Weights of a small GPT-style language model, trained from scratch on English Wikipedia: 110M parameters, 711M tokens.
MLP neurons of a small language model. Each row is named by its layer, matrix (up: input weights) and neuron, and shows model dimensions 16-207. Each number is 128 + 24 x the weight over its row's rms, rounded and kept within 0 to 255. Numbers have three digits each.
Before each neuron's rows, "fires in" lists the words (lower case) most often at its 100 highest values on Wikipedia text that the model never trained on; "fires on" lists the tokens most often at its 100 highest values on Wikipedia text that the model never trained on. A number after a token or word is its count.

fires in: "out" 13, "of" 13, "to" 13, "s" 10, "from" 6
fires on: " of" 13, " out" 13, " to" 13, " Out" 8, " from" 6
L3.up576:138101136124088133132104113142153118115176103184143093081115155140155138123110119078067110091173126114127097104062111112069105084128142116119134158110105131095150112144141128093127100120131078146133117084151107116140163120155089165115111121095152125155156132133078112140152147148128115150155146096113108130108153129145123113152093147150171130093155132099107160140123124130082183161115103151107112131128137123161140122140131143152126105126098095135120146143110129125145114149115138129145121109118124107142125140134111184138087136113127120154140130146106167142083133100091132154

fires in: "under" 19, "of" 17, "in" 10, "with" 9, "to" 8, "on" 6
fires on: " under" 21, " of" 17, " in" 10, " with" 9, " to" 8, " on" 6
L3.up2172:160069151131131128150142127133134110148146127148103139153100102115108127134185127136124120134116101141094153097112090137143122139143165113127192151091092106141153123124140137146131157102160130138087160119123182157118155119138123162137154117136106160116160143101148098089144122067074147129124128103148150121118146136067132124095132152062164108132132071124164106093083093106086137122124133140112141138115156093140147095150125099094131117098146090152127145130157129142137149150166113166130098128122149126149081138150088110150129154127092132152144139117120161145119102160109094156

fires in: "as" 34, "noddy" 23, "there" 15
fires on: " as" 34, "od" 23, " there" 12
L3.up1576:149081184123141149152114108146134161099133121168110134066169133127121079121097140106140165165167147124131132109114151095116081108102161133059136199106105137128096125115164172138119132146103114152103123107127135128126110147161112111139131131133137143094140170132104128096162104144091118127121121172152125131125134126097113158190087136097169142118122199131140109108138124127126142116145166153121106082087107130169166128124113109170114158125134093084126131142152128136129160170159119138171114118094125136168099094168093107163133175101144140125186130130110161162145144171102132113

fires in: "of" 50, "to" 7, "the" 4, "with" 4
fires on: " of" 50, " to" 7, " all" 5, " the" 4, " with" 4
L3.up1647:127146132124142114152142136183112172119110131131127160112122184152107134094159113109150113162142119168132100107130185119132124117156156093116143159125123124088110194125148116126160143133129111125099092129075075107120154166159146154162148096119163115125121112141151112166159114167109125125114159096150142085120182121097119104118156168156111137137107087118130112098168129116114127127098129101180108194124141084109109153120152112175117143110123088154158132095143145137101121169143123124119142179134117097095137154103156111114139219115136158137092160117106155165133134075107163140

fires in: "of" 56, "under" 6, "after" 4, "to" 4
fires on: " of" 56, " under" 6, " after" 4, " to" 4
L3.up1907:172151119136103146165144147147092153118154134192091135111120118124109135112157122108133155129164101160169149135130147112125113125136127151135129143125142162131111154130095139125118169161106113090120151147123074113140150147133144103158115095148119144141094120090144110102121126117091143090156144158176105061126104127096118095167118108116120103131117118130132113140084099132147125119118120132155119075115114120147140138148133082181102177093140157136182128141128186107177140115122134117112094177139099112125154101108128144161164143115168134137112146148125146122163115114116162099

fires in: "of" 39, "from" 31, "to" 14, "itf" 5
fires on: " of" 39, " from" 31, " to" 14, " ITF" 5
L3.up172:111165150117125132117129149131134100160142095138164162103156127103123089141122111131112114127118124152120128117136119089076093132128114135142100149102180133121146125132156082140106129130098133121133144135098141117134150102157150161192122102144124097127150093096183150135085101101126081129155150117153139149098096135168104144146124144132135115113130137174104129165129162126155126162120167141170129146143142109104132137128128127152126108149114141133112112144164104137151095149132173133132117129112143100130108144141118136148123072088143147115144100142124129107132157117105102124

fires in: "in" 47, "of" 14, "being" 5, "from" 4
fires on: " in" 47, " of" 14, " being" 5, " from" 4
L3.up477:130131168110158137123110086140143105129155119164141124136125164152140119094125119107145097121167154124155095148157126121080089110141139131136137132186102129140134116120107128123132156143170150160157102121141151144112119160182136128131099105147141122135147132133131138084163163105134150121136110140149159112095151047121114127106094095149133125086118146098143168135104122125101167133094109165147109121168095136148131127090126117142097093107091141118165119110154119140108142111106100153172107158162120112110099122132171131091104122096162092144138111074134149149110143137199158133

fires in: "8" 22, "7" 22, "m" 12, "1" 7, "9" 5
fires on: "8" 22, "7" 22, " m" 12, " Kar" 7, "1" 7, "9" 7
L3.up916:132154118131166150138168114155161119131127135079094135114137171104107131140117126127069121130157130133134104136111183084125130101170116103110180136157116122168116129091103160136086105138144167174107133101080089130131133123145122148131063100137152121138129139109103136097130172170106130088083090125115133122145147162096135122100131144114142124138126152127137124142125156153160129169105139126152134165114100134111125131164077123149127119135139162128129126135178104116110160122104140105113175148127111111138145122128160093157070119142150134129148109154070091122102145115170151179

fires in: "are" 17, "in" 16, "to" 15, "of" 6, "is" 5, "were" 5
fires on: " are" 17, " in" 16, " to" 15, " of" 6, " is" 5, " were" 5
L3.up272:131090139131156125103125144106121146128146131162127121124084104107127114123157093144126131157135134137141118125125110099106112152105161115127111148112101167117145124132077110110160140095109089105128136165138100117123138113136137150134138129098174164096101134140141118095151144150159136126153131113123147142065155149096160078130164124163068124122120130129146098127135148124154171133144162122128115081145124120136161126114112113153140151125140109110117113153118114124157123141070105126153148150109094164143130116126146105116127130133111110135140125139114146114101132134097127125

fires in: "of" 40, "under" 11, "wales" 4
fires on: " of" 40, " under" 11, " Wales" 4, "ine" 4
L3.up2083:102158087139138116152152096116133110144139128126118121092103127119158102123128149078122134083138134126120184132110153154123137154141106165115132121119103117117112123113119129136077149144143107151154137140099141103117116170135142070155136135110140123121140099093112117100139169132162161113091107116111078137133128103145139105093157185154130094129146112120132128081109077146160097123130190097153133119127126145139098116085149130113180101133141138172154155122128114172171159170118077148093108114104141120111104105133133120100127076113164150165110178075127138077151151154132164100

fires in: "it" 32, "they" 27, "two" 9, "species" 4, "order" 4
fires on: " it" 26, " They" 14, " they" 12, " two" 9, " It" 5, " Order" 4
L3.up1055:122189134116109173159154129125122083133127152111101094175105117106178076110134135127152107118114145129126151154126124123119129158100150135138114143135141118128133131126155116161118136103123100115115125103101129100151126078173140115149136121088105156127162125125058139107153107167087136138125159128119097117144123143140129095183102115172149154125125117147170164160132136121126126087154146127148139149133105122093153125115119122113081134109161101115117123112126164136155129137134102135137157131121031178127119150151160128099140125133156111109142126161083124163124135157135149123

fires in: "with" 50, "from" 15, "to" 13, "at" 13, "in" 7
fires on: " with" 50, " from" 15, " to" 13, " at" 13, " in" 7
L3.up2316:091116153143183164104131111123128139079125132141124174144161130109138119146135150140111114118111149141120146144186093111143119145140123121152156084179082126134174171120165117130102112147090128099161101139128120146132124103129168180103130139125141140127121138122139120140174126085111138134153065139172087167110118072121085099132149140098107117122111147156141127144110089130122112105063114136138092084127080130156122130131158110128132145109103154108112095115115119126175113093105109136095112118130109137121168145148130107101169150107073186104145125157105130133127092100155092119

fires in: "2" 44, "3" 17, "0" 6, "only" 4
fires on: " 2" 38, " 3" 18, "2" 11, "0" 6, " only" 4, "ars" 4
L3.up1504:158110115117143091137164142159113170130151109149125128126124095101149124144103099134145100096154152142135102135155095106147144103123114132098120103125156174142136109155143124135128089170128109171147115137130112116153145112121124142115118115076110162168127099158133137124115129143147154131174164121105133168144118128112073154086102172127129128149134112177126108132128192080149119118132155125172101125073156120108088105163114091117111137116081171143099149145153161139145085159125141137136124144099096099127124105075130123139132107121107134117093143133115137141113138149118182069

fires in: "in" 37, "english" 5, "time" 5, "of" 4, "film" 4, "american" 4
fires on: " in" 29, " In" 11, " English" 5, " of" 4, " film" 4, " American" 4
L3.up1463:180140098181096166095106086127149124181135159137168156106117103053136135087137148115123147152124130156107121135141132102096146131114103148169094090130133159123114152153152089116110112129099120119090144120099117155129110115163124104120125139172140139155126124127122134144116127130047093098104098128169127107094146130143118143172119130126127111134123143145141119125095141165118156144119121123122103102093134136107128085146177092097118086129141136118170105093126175134095156138107085134103099160135104123113167106151108145150119139121186132136131158141142161142098144134153152134

fires in: "of" 33, "from" 11, "by" 5, "following" 5, "commemorate" 4, "after" 4
fires on: " of" 33, " from" 11, " by" 5, " following" 4, " commemorate" 4, " after" 4
L3.up2399:126132166153119135119147172113143114103145097196096119089121135121138143144124112083146078091140146126125137115109121147063096146111105173136128152157051143117123138093119113147161162185173137153083139112137089118118138096156137139105096103154128172095106140119118153141154135138143118091114084106148114142116145105090132110085163069158097155139133149113135143156124128118145138144135125110133148119128115131131121173141137152141132151131109168114178095131143152102149129118137134154151156158126126114113120094095097115112134078144118109135105126077110144134165098157134165123

fires in: "of" 35, "from" 12, "for" 12, "between" 11
fires on: " of" 32, " for" 11, " between" 10, " from" 10, " Of" 6, " or" 5
L3.up891:104084143141127166084109144172106159128122089090127126163115087144122118149090173081144174148101141162139121108142099116083118081129142128111176178121143117144159096128101094111132120133155145160103134135161159091145121135144084137159103117097151132138135120132084146126163101148174136132168108152143135140141121132126111142169120123161162145185120115131142119125140150106114164140146202131106092109141100096089112132092155098136161108172162107142126146115137159172131147145127104126115133153161140137164094179159140127089146104092133135160159126154121132122140136155161166131

fires in: "to" 17, "for" 16, "of" 10, "help" 8
fires on: " to" 16, " for" 16, " of" 10, " help" 8, "ase" 5, " Li" 5
L3.up2240:133133106152080149144112140143141154076150122146125090110156093108108170160139111118131090078115145144170114133150092122154151168146132093066125095122147175158103154130122120142143134122131086124120099118110148121124138161146135148124102151103144112090080138120122118128135155170141147093109138135121119143135178171091140146110150119074122141129175119103079126127097141116157164114125102110124150121120137121112179143139135072112121113156132133140098126137093159154154135135113123136143156162094172103167112128164113167124123140098118140140192143149095199096182159152129138081

fires in: "of" 35, "from" 11, "by" 7, "through" 5
fires on: " of" 35, " from" 11, " by" 7, " through" 5, "o" 5, "5" 4
L3.up1585:076151089115139159103113102120151115126084112111132091098123148126147141154117149126140116128145116093153131123138099112155098117108135148149151165130158104093143178132135159170143107112081157119107101130120107099100121136155127130125103098128072131145149159136162108109153163138111121081177123154135130188103111147094063137146146107141141136169119129112127149138132130121122107138132128115122132132125161126128136161139111121124100063156111145128131085118141112145099146130146137125099137144133124142172152141109137172123139095103132089140149122100104138137127135127153132120

fires in: "by" 22, "with" 20, "foot" 5, "out" 5, "record" 4
fires on: " by" 22, " with" 13, "with" 7, " out" 6, " foot" 5, " Record" 4
L3.up1895:147166125131121115099122120144118142104114108169102126095115113103094135123086133113120163085113100139143078110152130090152122101122140125156140141106143148136131124102140060119121107141153138124133143173145136097164157083096094159095088117116125129132147123124138152107112121127162116144141103125144094149094090081118145175146136137117129130112130178092152079118106140147183130156128159144140156118102165124167146143143139134093128146159162165135108119188108121128131108128139163156183131173130147156161111121138154130119122135156110131167123118112093113112135089136149151112

fires in: "well" 30, "place" 20, "times" 5
fires on: " well" 30, " place" 20, " times" 5
L3.up1040:112140126108140093094195106133121158153127123113128093137102146127100098159120139152161083132118121127105141161116140131147143126121117142091112106143149130136105089136102114098150171143062125133152130140158144106101146155160114144141118124078160124123154137115148108127164128155149157108132119172162207148157175150156138085161131151156148090099153175170163146099124127140162118171111100152133123105117161121157100102138081148138123166110148134153126122133075107139132205116105122126129106136130132123154117075108176135111108133135137089118102124152143099146112139119099147146

fires in: "for" 59, "to" 33
fires on: " for" 59, " to" 33
L3.up2559:121182123121113165134115126110101116120110122131130123144139121114127107115163129091180122109116150105119114124150109110105141129195168115110147065114098117104110149147131163115103125147139125164094096137107110122120097187115127148126160121159132149116077070096139144115154140132105107150140089148155156163133129150128133103113166111112107130133150126120106088155156128163190109122099100129145079083124101108142137196127130093124122125108095127098074130130133123129108072125112117105075164149158123138119121102122117120159174126082111133126147141100137126214171149098095114127

fires in: "6" 42, "56" 4, "00" 4
fires on: "6" 48, "56" 4, "00" 4, "b" 4
L3.up385:127111106133150130134092118181128148163134096162147129139113150095125114161148148104135102191071129113113135091125098111140127117144124159098153153130145141142158135132136148132148143095134166128087118109169110123115118148087140128123124126125134139094142172122136131118130110088120138086142131123153174117129105085141164122080088153114135155132165105136114127096151127134108113104108132115145118168102131139086134147120166113141121132120121150183133129113136123156082130075145155127122108185139147122145093161132116167126104132089109116150140109141155134100097119149110124203

fires in: "during" 16, "at" 14, "in" 11, "of" 10, "events" 5, "mecha" 5
fires on: "ech" 15, " During" 11, " of" 10, " At" 9, " In" 9
L3.up15:148116141152135115155135129148136110121149133148117114127127124185110115140115154126117130185114125118137124149117140121068115137140144100116100125102168143134122133122139149129148158080149096121136132144132114150111092153090070171116114126103161111063120139127132132096107126142078130157149115121107127138108135120118115163145116099114124121121147120092138106103128116117113187136141167128134101114171133153148150149100088127087089130126149106130098120090111131176113149136110105143104124132149109142136112120124133108148114111112133141083108126088138153131124194157100101135

fires in: "by" 21, "of" 17, "and" 10, "s" 9, "sheela" 7, "k" 5
fires on: " of" 17, " by" 9, "'s" 9, " By" 8, " and" 7, "ela" 7
L3.up1233:133148133174092154122156141139141132121137130171129137125117153136163141139110150104099105152150104149127151122100133073085105102151099152121124189087144128097087121136099113130126115158144129151106113116125085106109140112178088092125100096084167129125122125138164126107132129136153153050169107125123133152135140166165145105115142139138098152109144144134106133104122146148128107132145089136129073103144103105142149138130170120152163170118170148150132124115160101167155134146124141120152131137120132154132140134113120116158147121105139125128115131157141164092114121156130117127

fires in: "be" 18, "been" 13, "still" 9, "remained" 8, "being" 5, "were" 5
fires on: " be" 17, " been" 13, " still" 9, " remained" 8, " being" 5, " were" 5
L3.up1969:143113093121133099142112119147097163129197126112141105144105118139123126127141099101168149152147117153134090127115153130112103142121140122125096155126108142138111129126155114144155094154156085101121100106128102102130070124085116126138172165102120136179142124088129125077132125118147079114116122129099116122104136150115114123144156167102145144151127120135135142081074083085065161120121120151141137123112120140147075110127102133118079134171126120100100132138134152134138142140121128104118131108154129178106127098128122126134113121084175136153124137117119116138164121143152135093

fires in: "of" 52, "number" 17, "are" 4
fires on: " of" 52, " number" 17, " are" 4
L3.up510:126124116138109173084132122137138110093111114150112135157117141143121133121138116138145122103139091131127121101096135108080104131102126148114105119146101177123097154096154107123132149107128118117154145040122203119119132131143139171112128143172134117130126167115136148118143138160143103152122155162123147140136145123047146080082130104128156160099159095150109149142162116112112134124146132124136116163105122166144115111110114128141130134108144114159111142139132145126158206145105151105133097123144103132134139083150107135134070137133115142145118164154090109092161067150167117112

fires in: "than" 20, "mother" 14, "about" 10, "that" 7, "mid" 6, "up" 6
fires on: " than" 20, " mother" 12, " about" 10, " mid" 10, " up" 8, " That" 7
L3.up918:123096153109146164092095129144087154120123063138110110118119126182106153133077148102102105147140121119121139112152167121098119124064092122145095139105147145126072139103122106133157144144139108164140162116108153142147122140137142137161129086121116100136139110098145077157149143108110109115137091121117096148118120149160087152133161145120075128136151106144127131141129130077144083067148108143121089138125161168102138137149161138149116147149153120103126132127149132105138167095144160127123136122087176112146101105140086100186136115129150145144150106106117152126117104086155117135

fires in: "of" 31, "be" 13, "more" 10, "being" 7, "up" 5
fires on: " of" 31, " be" 13, " more" 10, " being" 7, " up" 5, " initially" 4
L3.up344:179107109154136151127082148131103080161153175181090149088114120153161107120129110100126177147098119133128113100095176184071107110130137132115167127116116087076144141070158131176139111097123128152120089136134175148097108161087132127121148135111147145102157117137095108108165149161152117162125146109125123113117136133160104108128109108106103118158153105122138116111126094099121152119110101087149074102116120148140126089136136137131116126134091174118143128193144164134086100097176096176151125161128134133138099129129154119142126112126152130098133141104118147122152119154160114129

fires in: "by" 29, "on" 22, "as" 11, "with" 8, "in" 8, "of" 7
fires on: " by" 29, " on" 22, " as" 11, " with" 8, " in" 8, " of" 7
L3.up1730:101121135150169132121127125172147140113086093167120108132060101149078130173173120140104126167121149122126133142161095132155110124121126127093156146152100125116114139107100121113167145087114126136127111121114133119090122116132172169165135145155121155125116145088154083106145082105133123149150126139129111150094124119111063099120134102098143120170170091110110071140112139111141117133132095142120126158138135151147140096119108163122098133127065139159133139078196105116127152133116118165134153141131161112138097114157152129139112130091105128133128150111194134120118129144134116116

fires in: "of" 32, "announced" 14, "named" 4, "natural" 4, "make" 4
fires on: " of" 32, " announced" 14, " named" 4, " natural" 4, " make" 4
L3.up1058:154113131109111128125146183140119096095130117144120085131113084103144157129140140086117118113157143108127122096127055093122160115137168152106100121103127134134122120100143137085144124157102088152107142138112089094098140143162176181136176112106128149099114127114117122131107155193133132158114137134145155133161140130164144110118148110142166124109148156125071124129154130128110117110099105153186104119163121085096097116154141119132110121122142137154148118131128129167126152103130108092094121185166095109110126190119120184137141097117096146122145158135143125133173110095154173124

fires in: "on" 23, "to" 15, "from" 13, "through" 10, "of" 8, "published" 6
fires on: " on" 23, " to" 15, " from" 13, " through" 10, " of" 8, " published" 4
L3.up730:150145134142145137108120179126106160141137106152114094118134156155150110130149128130147114132126136103096091112166117163080155162160185126103169148112151138106133146109143128129134166123132120118132117104163101148134159125137132149119157107125137140109111170123118104140136106106161137138149136161164125147138152146106127106158147123123112133129142158122140105074177129172130109124152141165116138111145139104189145110119150134107121145110110147109132105140109149147126132154107146117136149163108133155103146105116121148145131089116090107126160105109166131144166148155090141105

fires in: "of" 27, "to" 20, "under" 16, "by" 5
fires on: " of" 27, " to" 20, " under" 13, "st" 9, "ust" 5, " by" 5
L3.up834:109130149124158115151091139135129132127187151152118113129107161141130134093128154145152143126106120109139098100117100147100131136131190147142185121163155122097114120112109149172133140128160138123131172131156115126132150136150134166090111149149139155152170110123115142118085114118141088126105114132147127183110118157103120151098116122093150137154124101141151111155118109118171147135107118131150123126122091139165128142105084110094133117090163142138124127136144124101161145110145118125142117115136132192070123082084161165153112069115114094128136112097108110198097137134142106143

fires in: "of" 29, "war" 11, "campaign" 5, "family" 4, "cray" 4
fires on: " of" 29, " War" 8, "k" 5, " campaign" 5, " family" 4, "ay" 4
L3.up2487:129146164106143133115159153132121167103127117099110140172136096125109130111116132152112100111170114126151098109048150143141134116112113141106181144090135107124119108111108173141135128186109136102161138127123155097146115127135154136110159125125099113140141092147118120122117130114095195124129131097112115120130130119104144134136148138122138124140174109142127112130136129126139117114150136131117112102136174142119126115111107183115102142075141128105186126157139104110170106129112147138116088157124129107183153065156144116163122103121154098153090123115181171149123110141102176127

fires in: "within" 19, "than" 15, "to" 13, "around" 7, "over" 6, "about" 6
fires on: " within" 16, " than" 15, " to" 8, " around" 7, " over" 6, " about" 6
L3.up1341:151134113144159163094120124140095168155146105092113148146158145131082139118125108175172108113104097157151127125126139108070117122055118134103156145079156164071147144080131121118126131120113138085129181110148155151125146116079143158135139127158130107108104111096130100136128085131133090155126144134155105174131120150118150173095119143065120100142123100167103137123132133113133135109136108164158143128127175141106156122101177204161057135116135100125148109174097141094185134179109081128133112097145117143111157116145165101131145124144157120109135165130103104130155139136113114117

fires in: "of" 36, "list" 5, "julius" 5, "time" 4
fires on: " of" 36, " list" 5, " Julius" 5, " time" 4
L3.up1413:132147127172121113146124144121180137121119107162099154098134109184116168127144156145138095155150121130135091153139140071106141135130100112158165155185128116111152143114133103117138112125174106154146118121095106094128127143142144132146162129078127100133158119103082135113167108145108124130150117127078124135092146147132101103146132109116119169154118143169083132087109213141136137110154172080138111131071142159103142134120142108156099122119185152110142117150184190077128154127084145112143098153109113149165171130101127096132115107155153152102127155127152127112149146104119110092

fires in: "of" 36, "on" 20, "to" 9, "with" 9, "into" 4
fires on: " of" 36, " on" 20, " to" 9, " with" 9, " into" 4
L3.up2170:148145134119176099127101137161126128122151103175114103120155137109189154130070155119133105138166091100166133125156121134116140132175117138143097175179120099119169147119114128108150135156126068152097145128096123161101151134165136148101109149072118106118114110128119132111136119120090097106154114122127134093120119124137116133129114133160087088152141121160071137130128104158127161130099129093095117122098167142114141154163103163141110148117118158145137118151130137122151087162142166123101143154163138155074120109141139117137105134135106168144142129112144142153079136126101127111

fires in: "to" 25, "by" 12, "from" 8, "pro" 6, "oglu" 5, "out" 5
fires on: " to" 25, " o" 14, " by" 11, " pro" 9, " from" 8, " re" 6
L3.up425:116140114116095134121121141123159140152135146160146145119124121156149128116114108120153123143097164136105126130103125206117118137145098152149137140137108086109129131134119155099141139137108118107127087119114164119122111130134148165102152084108160123145105170079153154190164117159105104125151119160149139150146133161108125181136124094099117172115083101130104105142148111130165131105107083175098120094149155095114140142138088118154146144134105058121147111111118141130160111159119092109138124168145162147127106081154102149133089104112122104162166124097112098109102122088100114118

fires in: "of" 25, "style" 10, "time" 10, "times" 8, "era" 7, "for" 4
fires on: " of" 25, " style" 10, " time" 10, " times" 8, " era" 7, " for" 4
L3.up736:169124160130155135103146145129108108135087096068127114113156121142118147114091115092168133126138117131125138106108164110108094153136109163118129134136098121109152153100119126076102115103174137115161124120162160164162158136107124157137141159153100124108158127165141168129112157111126157130157088137138123145132098156143109145138138084133130152154093136158141144149162142123109148170099128150161097146103149122092151140122149128136108127121170128119161136130130146099096117092069122096117147154146125180143206152129131129170178173139140122131167092158161108126147103108093128091

fires in: "to" 22, "of" 13, "into" 12, "on" 5
fires on: " to" 22, " of" 13, " into" 12, " on" 5, "het" 4, " w" 4
L3.up1022:114177139153141136147122077148104137174144162147153120150136128120144116112168131137123114075118115143146150115109139116067155147098072130096140154120144090130161100111103135121117138147096127117145131142135149153174144137126096159125134089097123121143100119132087142115085131124107139120147126112138113105148124163181149144117120088120132141087103117115135114124185111131155137122135169142140127122082117109149103140103082088140108114139100102087111142089118105152135142188156101118138129114132123094088186104100119086132094116132128152125124174116096116130179091130136134155

fires in: "of" 35, "to" 14, "third" 6, "other" 5, "second" 4
fires on: " of" 35, " to" 14, " third" 6, " other" 5, " second" 4
L3.up2126:120161146132102129132118095133096084136153093149102091125164135105142128118153119083127147151103128112149103104121130132098132141106116151167138148127108110143144158143152125152143111102125100142101171103144125134190129098094159153123096097105129142191157071133091087101171131130126105109127161117121131136098156188143159137128158093127117149127133140159129164143087112146146115095120130152095169138137106074157185166127132118114114148113159119160141124159154099146115135147137088135092144087080131120088123110136109159130140108123101123154161123106102130111140136113124113140

fires in: "i" 21, "2" 15, "0" 11, "1" 7, "kiekko" 4
fires on: " I" 14, "I" 12, "2" 12, "0" 11, "e" 8
L3.up39:134122102110155111118189119122132126110097109137107131089102089168169112163148127128124128128152133120116148108123134166178106141122081151122089158151097150101134131144170186175137132160138174158161113133119129126118091152147171148120145100110146146105141112132103136153121119094155133090119109152115146110149120125119121120087129110161141180152133162153150146129150163086119099110133111140143128124107205129121112093116091126143106105126158101129124123145172154145128116136112133131125141122127123130144128106125135113154175137136110086155134143145109113136136092148138151131

fires in: "as" 29, "released" 13, "summer" 5, "in" 5, "on" 4
fires on: " Released" 13, " As" 13, "As" 10, " as" 9, " Summer" 6, " on" 4
L3.up347:120099098138120111101139143174148151113077125137119118148103124154130162133168138083116130130159144109161109115122152123110127128124154061086116086095125122133159073177144111153096125118126136166085133145150114168128117139129143155104114143167115146188135108081138097106120126118122128102074120141133090121139133109113142112154122130107168085153122124118150121113070106152150153134159145139126173141125143082162139155142111135148103177082076087093125129116122185171145133106102170101112133146090169122156127102108123109140138084123116073110134099133117156155135112139126140082

fires in: "to" 21, "between" 20, "given" 8, "that" 5, "for" 4, "of" 4
fires on: " to" 21, " between" 20, "ing" 8, " that" 5, " given" 5
L3.up2118:137120135163118146108148115164133108098098151119114122094137132116113166168113132165143127117132116164141088116130107120114125151126115097128134117142102105164123114108135125132120095178137070177092138137123151138158096121127165116120119105083154148137104139148128179121145099133090121100124111066115136041151152114171106118129121127098127149108133124149156109130133134099111143091130100118142144112139167111134137163132087129134108115131130123080132144140108159108164125186099152101123132134093138091122103104118146159159105087153174144157165171131122152127151092124068113121

fires in: "of" 25, "he" 14, "gwathmey" 9, "to" 8, "for" 7, "which" 5
fires on: " of" 25, " he" 15, "ath" 9, " to" 8, " for" 7
L3.up1498:131152141131123126174121137166183144131111147166109132127145138167122116104106117124153091136120104125141138120172129135133118157170126193128127175119107137071142128137170133111128131147100103125131128088124130118117150089126155118145123132148143156133142106159117128117172136134094116167153100145111129100140175122134095067133104103153114112149112090128137108123158120127137139131077154123162098171096133096133102188134130110155166136135150125111115108139119137129127146162160140134164130177126121111143147154096169123119108129131131127117118108136124139131124111142103167132

fires in: "place" 26, "school" 8, "each" 5, "corman" 5, "that" 4, "26" 4
fires on: " place" 26, " School" 7, "man" 6, " each" 5, " That" 4, " Ber" 4
L3.up630:139122143144143127112093165150095131155131137151111093129155155137136096109101091110123138149137103123136115152137134115127162131113137162155106133113130129142114154126179137161165121132108146160109149121123154112162146145156139183147099118151090114153124113094133090078137131162133110148079133090126126174123123190139116135125124160151117150103108165117135129114121155125131107109116122108126079113129109094142116166127102154121108135141144145147105164129117149145126160108097146103115154127133129138109137134130141175117102111143141123127113145101141149152080107083081092172

fires in: "of" 69, "to" 9, "for" 5, "in" 5
fires on: " of" 69, " to" 9, " for" 5, " in" 5
L3.up1715:114141108173131168167138157141166152108103107150105118111138113140126140108169093145118094121173081174135153076126105071121105119129090164135122150155133122144127115113133137127140134139125106163126127146124184138124163163126140133153128118109168135163103090120163139098171103107135132118164127115092133142162168072143110107128133116125145159166139089141141136135143114148113137089109078123119137116126130125135142120140068125083093090145113119115137137175127147123092137128117150138089145177098127132125116184115141120152104110110106142103136157121091153135123133128116157148

fires in: "of" 31, "to" 7, "resulted" 6, "by" 5, "proposed" 4, "announced" 4
fires on: " of" 31, " to" 7, " resulted" 6, " by" 5, " proposed" 4, " announced" 4
L3.up530:130132150132144138093101155128111102141100115173129128143069146140124120132153126131095158151130143133102164086125139100107093093129150169119105146089109118126100124125113089126145143159152133109140100150140124121145110131145125201127138111138191139157138129160092082109156124143149142082150159129111151146157117119148113154167131118130137143097129089142140126122105155160135146137138098137125122081146139091169164170144094124127047164131156102121166140130138122137101156154102132099117114110141152104093155134116148137163099137082121118094159100128127131136087092139126131078

fires in: "of" 26, "it" 9, "war" 8, "on" 5, "number" 4, "death" 4
fires on: " of" 26, " it" 9, " War" 8, " on" 5, " number" 4, " death" 4
L3.up2060:164116144151113104148083198145119171109148146108176096135073095123136054149116113129091122135110132119130103124106139152190149099129137134122131116146112111113138122135105134144146141127120126149147093129165120126161104122134124125170147135120138160147170151155128100091110117147159174134142181121128157082120115106103126168132133107109138112124157143071116113152127135136139140140113138113105125127168138145140146110168092147094095109122143140084138132155148122110113130156144106158129087149165136139139117130119129102079090118159141149165084131137085112161134120121111128131

fires in: "of" 40, "in" 7, "m" 4
fires on: " of" 39, " M" 21, "In" 6, "m" 5, "E" 5
L3.up1883:158145154131110138151122108131141137161156126112113110140168129066141131166117135134165133163141135161099119111122128144101111134074126106131150129065151149125121146119116163086148140106144127156162119119115112095178151144147098130090124144162132127183135114129128103141115136095117169127136128112145156149130149127151163110144104146086143128120165107125112127160112102146146162117160124141124084107161126110116114115097071064111154145085142134139123159126133129129143115139114142175118097083175099161142124127098101102142149121109133090132105094139102151146157151135148118149

fires in: "that" 50, "which" 13
fires on: " that" 49, " which" 13, "ten" 5
L3.up1544:071129073104113115150129130113142107116137152138125145143099104138123128095093137132122173130093125167095153116118124116161151143096088140141117117157099104076054140098156122140106126146137116161151148177115111119125135111121182124185126084129123133125094147117130165147133129123099124113115092140097163136138138150118144142122121153110109130064143073120087133090099161149139096080120089061171149111125148126146152144180136130136060171168084111090157120100119154138130150126133102144122133164112162168124107141135162144127097166128117113132122120116136139098123138141130130127